Weights of a small transformer language model: vocabulary 50257.
MLP neurons of a small language model. Each row is named by its layer, matrix (up: input weights; down: output weights) and neuron, and shows model dimensions 224-415. Each number is 500 + 40 x the weight over its row's rms, rounded and kept within 0 to 999. Numbers have three digits each.
After each neuron's rows, "fires on" lists the tokens most often at its 100 highest values on Wikipedia text that the model never trained on; "fires after" lists the tokens most often just before its 100 highest values on Wikipedia text that the model never trained on. A number after a token or word is its count.

L6.up195:427487529526477448495471533465559549504441492468519482444465504498510515482464526553444495492450497521509480503472593465530474500510511470475509512409497503580463502518456504450493495423557443441582560441546501518433519502436493522460527513542500551521452533467430572490511510515505479530509531447504423424484455556531550526499494562457457551500504482503555502542547544475493499533535516483514492497526465460454449506528492438448475449536578462533536494461498512510443447502548507501521474515441546465572444512444498534473491442477502499478418465508558511405441543470443488420
L6.down195:521533423467465485413400502494493485453542503549510420488477473537510491441523449538541516513537534534517480530461519435596479568491546474539526570475464368490535514553540495466453559516521514549536494466518510499508506551546482526543527559543556477520492545516509533473515457481493528489458472534495524533515517463492576456469505501448553440534541458538482520555474446495507533516529459534544457527482535483562575522572428453517525504466519494476516500479511484605473577497502453536520501579507481533542524495470466525452470391561548475480450534559524511520534432474532469533
fires on: "9" 33, "5" 21, "6" 8
fires after: " " 42, "2" 16, "3" 10, "0" 6, "." 4

L6.up1732:533527512484513446445523504508593544521531472404441534523465514468521539462579484587461490514495492482480448462495500456456539510442472456501471529467445478506514510495491485549522440530517461551547551535482495440504493463515523517479521410580500430481562451461462502489460528474479555504534485493529481504517566486472498473489502463535553500528524511378479548466435512415528507453494541479484478553493540551504484458540509469518556506520548419456462409495518522518517538495456495486499505502559472474507476466515480464526526580498484486499463534549535515492487487552484527513
L6.down1732:456502542503500568459483502504478543458515510487458528535602491480488489522516444513459467514423569500474433543506488487544479488517559535523549518428534550477400537507532518521465536489531423515456476448569463574466510516421489481452552499486529533480430488460489491515555456566466510518432525519516475539522496507546524515523580500483488508462492499484507449575579575521439514495527481486519530521463486462560560536496506547585508477538441469508524543461490509473513546576483540474450546515514430555506494531427572542490452515551506509459516444465473578425553512459543560491
fires on: "1" 65, "9" 19
fires after: " " 47, "1" 20, "9" 7, "8" 4

L6.up1552:523541459471564473470452501569559498437473440475533428542452552476569498493499444553558529454553515538478461530491468437507529466491543466459485451500506549490556433458528592476518585514419494504481455473473525435566558456479457533538472484538511552550462477520497405458485458486518489455551470558531485460565540485515450480479554548544498517462586571554526496538512513467560455482466468421572504493561511478516482546486474509509578492495430487475518552521585500548459512444512475528462444532532432468544439468464492467530518504543464557465590500542452459552517483423517472506
L6.down1552:542533512512511492524461543488531508487581536485592491454508420539527515609489437471487497462561542465524460590424527471487468445478529503441473464465484465544546526476533482484464495476525487416461523497477463375470526504475559581441535424439491559520466523506506558473490500565518515513562527531532507516501522539465464522498491551404499501534494510517523456519438521528520499509476417512494487462554502483529551599535529477503489535466533534469528516478522511545489490530518489505538467566531559489527487555556561497543499494507583477533465465475468493485462530483531568502
fires on: "0" 49, "1" 10, "6" 10, "2" 9, "5" 7, "3" 6
fires after: "0" 24, "2" 21, "3" 17, "9" 10, "7" 6, "8" 6

L6.up188:428461499497522502440542484475429435508520570480446476569420453559546515507554493466460525423488531475507407499516477492484472520478487517492452544513412505602550546470537490543476529513457429537441471532539427497547503531526552465529465451435470519561571482482542505457440507539517469479504503485503503524491441490522516504485527521501464457458452456536495527602439480474516475532521524512462530454535513546473514465511486529535449566551499511542472500579446553442470560444498429533514525440447507481555516499506509523512504511468501426459415525485586502486499459518521501471
L6.down188:502563463483492519554562586483563478509469506488535575493502565488493475560443596523500581542458453500466580523477439453471471491485448490474468499517577541484486498455485543457511432581524554500494562463508557601556542547492524479508538515476479456444545560432486510442476536511436525508465482493501492585514492489528522586495535461432525494478518505502527462476481463511486547481507473490487585472420499557505492577544481457550549444519568428538479470506534548502470554560498501527481520529510525510464510467546473439503432563486491502495492547526538424538509528513558445437
fires on: " " 38, ";" 12, " H" 9, " |" 7, " population" 6
fires after: ";" 23, " |" 23, "," 6, "3" 5, "4" 5

L6.up724:599467550529467589564484548476472494417537517434473466525473508487517471488497447548526526435444494535472507512415519476502505486502504481503443466465507492461499466412482470448443508518515498509533481527539524503499458443523494502454495449474469526505489497525496465506516538459517534500501483474506486577511566552496489434512498431488514537476477518553562410512458612508473607486522505471495527470548514484491509500492543533395573498518499496533489476546476470531594493486473488540547484566496476522450545530475518487461486471533563502529490543483482467499500524519549463548
L6.down724:508500509496574464489520430538455539487430537517481552626464420508521409521485466530501467462497431495440429502563474501537493447481508524611529505459496529549501521503523468537513480504557515466506463468547434530491550535521538525552544570522473474448547501520488472449442490467476467453499478503510478464473445509505491482450511564574483427466526491488445527474515439488506489514586512493480512490499452578367482488466502522500426448454509453413475493484495514512498446489507483495476418492516460479454444468419578529482548543513527499503525438556475508517504603504543538475
fires on: "1" 20, "2" 14, "0" 14, "4" 10
fires after: " " 40, "1" 20, "2" 8, " |" 7, "." 4, "0" 4

L6.up287:427487461506556449475484589447494465482486469584434538435556525481525506476513457541477448577519494495493527463453461415560519531497516458467509525510510435535516511534491455498492460552523464388561521453415452501522509467480444526455517524566528451493449516501480547449553456511508473525486530447543485476525552533477492543500484472550445571446546504502510517536512516448491478504515524521489494565475534514476480517568502519468497507568543464482422507537524525468483527500450498488519524531538468492512427496480438518545477523399477504533477450554532538522460462470541511542
L6.down287:502477461435529533437434543450539539501505510542507461483477392568488552446420463476591561589495555465493517486514422468500465500508494458433513525483525469421506506472412551531491586497530493539546486500504516437557513491417472481518459509504527484507502497433488530520456500572460567430466541487463444437542551463523470587390561484524461490501490432519443548579536538510518485464441489480528483520495532458555525510536498441558499502503538505490550531500481473505402539533484517520524515524512530593580485570491454456417490426497527510535430555506487514404492449465519454555
fires on: "8" 65, "9" 16
fires after: "9" 57, " '" 5, "." 5, " (" 5, " " 5

L6.up1337:567451495542538576524472557459509518512487513476511487462492523453547546490485442517460538469493452459475451441456474460451590480383435460475475515473533527465454448525409446452476480512539514526543502445532483467487479457472468525486497508500516532562377472553516486476559549447528438473535505502489523512478546558510534555514510473544522511538456604551492498505466592535524455569528454535488494554536509493419446495490488440510470498515475509481468473545478528511570430452452503482497486516494504501484443505509494511536469457520436599539515569584530542454532513438504447424
L6.down1337:495550477460464591514553489513508498457477536485488471444557441480490462528536536517522518462527551466537535537609522490473520510449539473500487534485503423556479575470449523534486534540478518466527526437440474540513543469484505492558479489556525524505528549563498505556473485536454476546483551558564437567504557465428559439491516474513525537529523471505558494446492462524576526545547494415502495458504559466559461484520519531498523445500561538499514539512507516547483499505499405516425478530445512518475514504514523443463506498438443478454472560499540488412510465531525570467
fires on: "-" 30, ";" 14, " " 7, " footballer" 6, "9" 5, "2" 5
fires after: "2" 24, "1" 20, "0" 10, "3" 6

L5.up690:581522508556498520459476452408519561465477540514487523552538527537571466498508492459524520504469545538447466470492503518507561529447507498483532434434491518527501474547544491456458489505550555574528475462454455511520539563435496503509502495495559548517520497489466478561535443496492448605507508449527464496524511457426494421477467546473557521507539504528483541517537464528507508504478519526543473526508472521495498444539463508467468482475451533489512499561434487455515434518450480488468480499506468497492528503522480435539501487526507423512498541467528569500461541478478557548
L5.down690:544478416442505490589486487522457524477524526414507507470461527511398445445444519562470518479553543533505560503521472539500497421545522453545500543521498564423514518478524571568528515419475430496590532490462533474517480501497466550485473488526491527531495533576485493528551503518514557433531513567556507526485502530563500518456485517422437512514466464524498478464495567525489475482506478483502545510485460481527498495537415472511544538521564427539528425499483504521508476457467528478519536524491511485535537517564496487495480489512528531533488520586486526499457550561501505489
fires on: " " 47, "0" 22, ";" 6, " |" 4
fires after: " |" 35, " " 23, "0" 15, ";" 12

L5.up225:448565535504535502518511492549555552483511524522537479513562508538529431421455504473510424446520541481560478495449522447454547431477498543475526496489471496462544540533462407468495553513446526465520476464476507471544470559551521506509550353432494508459466547472483482399555533523451545508487476506511558543470564506521427567554509479514486549523535560550506520484529497498461483548598474513491479459489542530435516567472453521533522482532477443430502433474550623559491502478492526581500453524528507509524456481440442471523477483488450469543530575453563466539456624548485455550
L5.down225:543524463485472529532507554478456557549551515549449478441510599474473508421559533488463469547521484486540534479488474511492563498476504511472459492523495553508399501469488537467477508517420468500572556538485518452525489555504491427515463500574507526470504545504552507493505553527549511571492531418530436537473506499513462543508491444576498446545457486501533580488562526543524529521528497527502487515478535493535535451460466513555556489478474525485480475443537438423517522505510513556489568513532562533544567492517529429467527512523483443528516556524457528458523514495490445466
fires on: "1" 40, "0" 27, "2" 9, "9" 6, "3" 5, "6" 4
fires after: "1" 66, " " 22, "2" 7

L5.up1446:523484446558414532457500533520508433472508474466508595558482444472424486508550587510516547538509534563571496513464483520452569533482531520573567449468481510468441572513490509561513481535432491535498533533543420580520479466471471453512498554496457472555491498422620525518423469481430543472554466498503488477478533516488490541442450493483513489503468500572481541552511548467503544515548494521470490554493485509483520476518468467479483537493578438495477491558561458457397476484530527547435548503509581486490555558501567525517445512451486555434519486493523583538570453509559563454
L5.down1446:446540500474509503550519568511523531511526644482603512511471532476478499469467498426508496535454544485452478486516536474522490514538533573555544518529539541530584506567442474475453494538502488490555499442483591489533440593497442526480485494448464525427481427457575437468491494496375434508428492489475449545498505446534551518442469423454538480546498520624417541499486464553493459460505566453478516505551495482494535551453506508555553513469492495479506536437478499521480517443512486466517546519529507589548514526522535488489548471551431514462520472517505538486500558594457492501
fires on: " |" 43, "2" 11, "8" 11, "6" 6, "4" 5
fires after: "9" 13, "6" 12, "4" 12, "2" 11, "8" 11, "5" 8

L6.up944:453511491489491514489447491469525505605611571455421544502510488540461538471511598546473512499539502513505424402483521494449459463555483414469543485527503518503509479440507510543525517499505420577562511585462464483549464460517502484530446456382426571507544469515552474479529491503482479535554476498457429509505516464495535498476530472551469491515543428425498527521523495487523448511523492518508498525433512492482465598532458497502510508524524459536523460504510517551474545467452494472470513530525495413588565504522492547563387486446574509491461457462540516496524493522565422463
L6.down944:516460538527503526508498502474515546482485532565437565512504485496464510493506464444528527531480518486561539542484414481513486491492506488498480546472514526452482492404492458503469544501556465513503492502468614532482457434472475487494515524517494500526470525540510476601477480439474538506503500469544477595518472454468508439546523451531562519543477521476495482496506494504542470591508550433510611423459545554523463525451455478536476482496482439523514500492528530506529478500542475535478511569484543569474514554555447520452523551523558561487482514582490531498538515516505556443
fires on: " " 53, " |" 19, "4" 6
fires after: " |" 50, " " 15, "9" 4, "5" 4, "4" 4

L5.up216:495526488517506460459466568515563508476563506502469437510535511493536470443462542570528510498530467542518486340455579506420405567511493480460498466554525451566453504557516531540582548523536504550554593463526521488464485544537458552442523475454483472526473450469426450465476454484480465466476512459477521443496493473450538493526540437458468482504448507564448447462461491476514519590510590450525515546529425466569495536506464496533468499474490522507429522570561473532582535472474525476593506476526577444439541457488506501476478471528516385522513505498482525537449527516447424498
L5.down216:603517538469514530511554505427540543485467469485511470477455473490509496529488490495499512477533491500493492563440465479487469449503497543601582574503486507468529488503499434534507481481548472486498449497469500479529455475516504536463495590577474559362542514476539553549519569550529460448533427575547495559504535527533548461481561527508495542558549488513455488481593479558538477495538555495454531483473542541552470472526532595562486540530539518505508477456438506520493535500459462470478491442448435509542414507474427504451543542463478537527589529526399482410524500458530473497
fires on: " " 29, "1" 17, "4" 13, "2" 8, "3" 6, "0" 6
fires after: " " 33, " |" 29, "1" 9, "7" 4

L5.up858:596530560458514476463539503485476523508503476534526524502640501486497563478483540536545535530552520528442560517568408630501536597524570493481477558483525484474505515487450421526469505585468554475524489456428459511460544514478485576487539491474535483550489465511425549523446601462482460576540538473532476486452451440538549552442477555470530488578499496438467533497527479507492505487484479446506490505478560486542550542482510507521516523484492565582536511515520477439497452479498527518475479491523496534591584501572555492459537451537437441499516498435475534489518509489439495582
L5.down858:485487553523479549490520535550443531498506506550507509454488572452461534476489464553476498482521532436519470500531484500490509478476548504442501530491498391393477490501506507468507469474482484449483505558481474570525482442493549517500477468485424534448500539467557454513427524575455536537565536533569526468428588507537454581521552404522500497494503434458585632499558444418486558443482525474451459492515501502505455446458507460490484529547548576518531544493564520510548509516513543508517531441500492545492464479460452571588548477526566509468461477490516492470517512411455459459
fires on: " " 38, " −" 11, ";" 10, "0" 6, " +" 6, " |\n" 5
fires after: " |" 39, ";" 16, "0" 11, " " 11, "3" 5, "2" 4

L5.up1154:548499556565519426500526475438479546491408532561460495560511495558512442523490498538562461547526433449487494545556458519479479510479542447476537447521540519499484465528536473525534517491489547552508497521542494468497526531506501514423427450525512507448542456507470519498491596481505456504551476451551614439464518536453505475525428507438574490496532472422544607514536518484474430532441552457529458496535501516478583539478557437528510463544500540529517469560492493497445481526441455474478463547461581567541504518526505530525510529480443486450490533489574516555498527498452506491
L5.down1154:486513496583455485490491454488486439533450469482529506484477504537497554437432512545561481460521472530489500439526506508519540580470514437502437535457492568483460535455562452478516524532528461528508488535584510483470411530482446495501508461523541487416536503502526552529456488492494517497492506492501475494452511461501516449444533542457513431496484502432493589470530446479543488479449429522481534541529437567521491506502442493455489539518502468563515511512461553458529542539517562484476475518500546487476591528550459480500571495576538565396495535465442571500474602546485472514
fires on: " " 79, " |" 10, "3" 5, ";" 4
fires after: " |" 65, ";" 14, "2" 6, "0" 5, "1" 5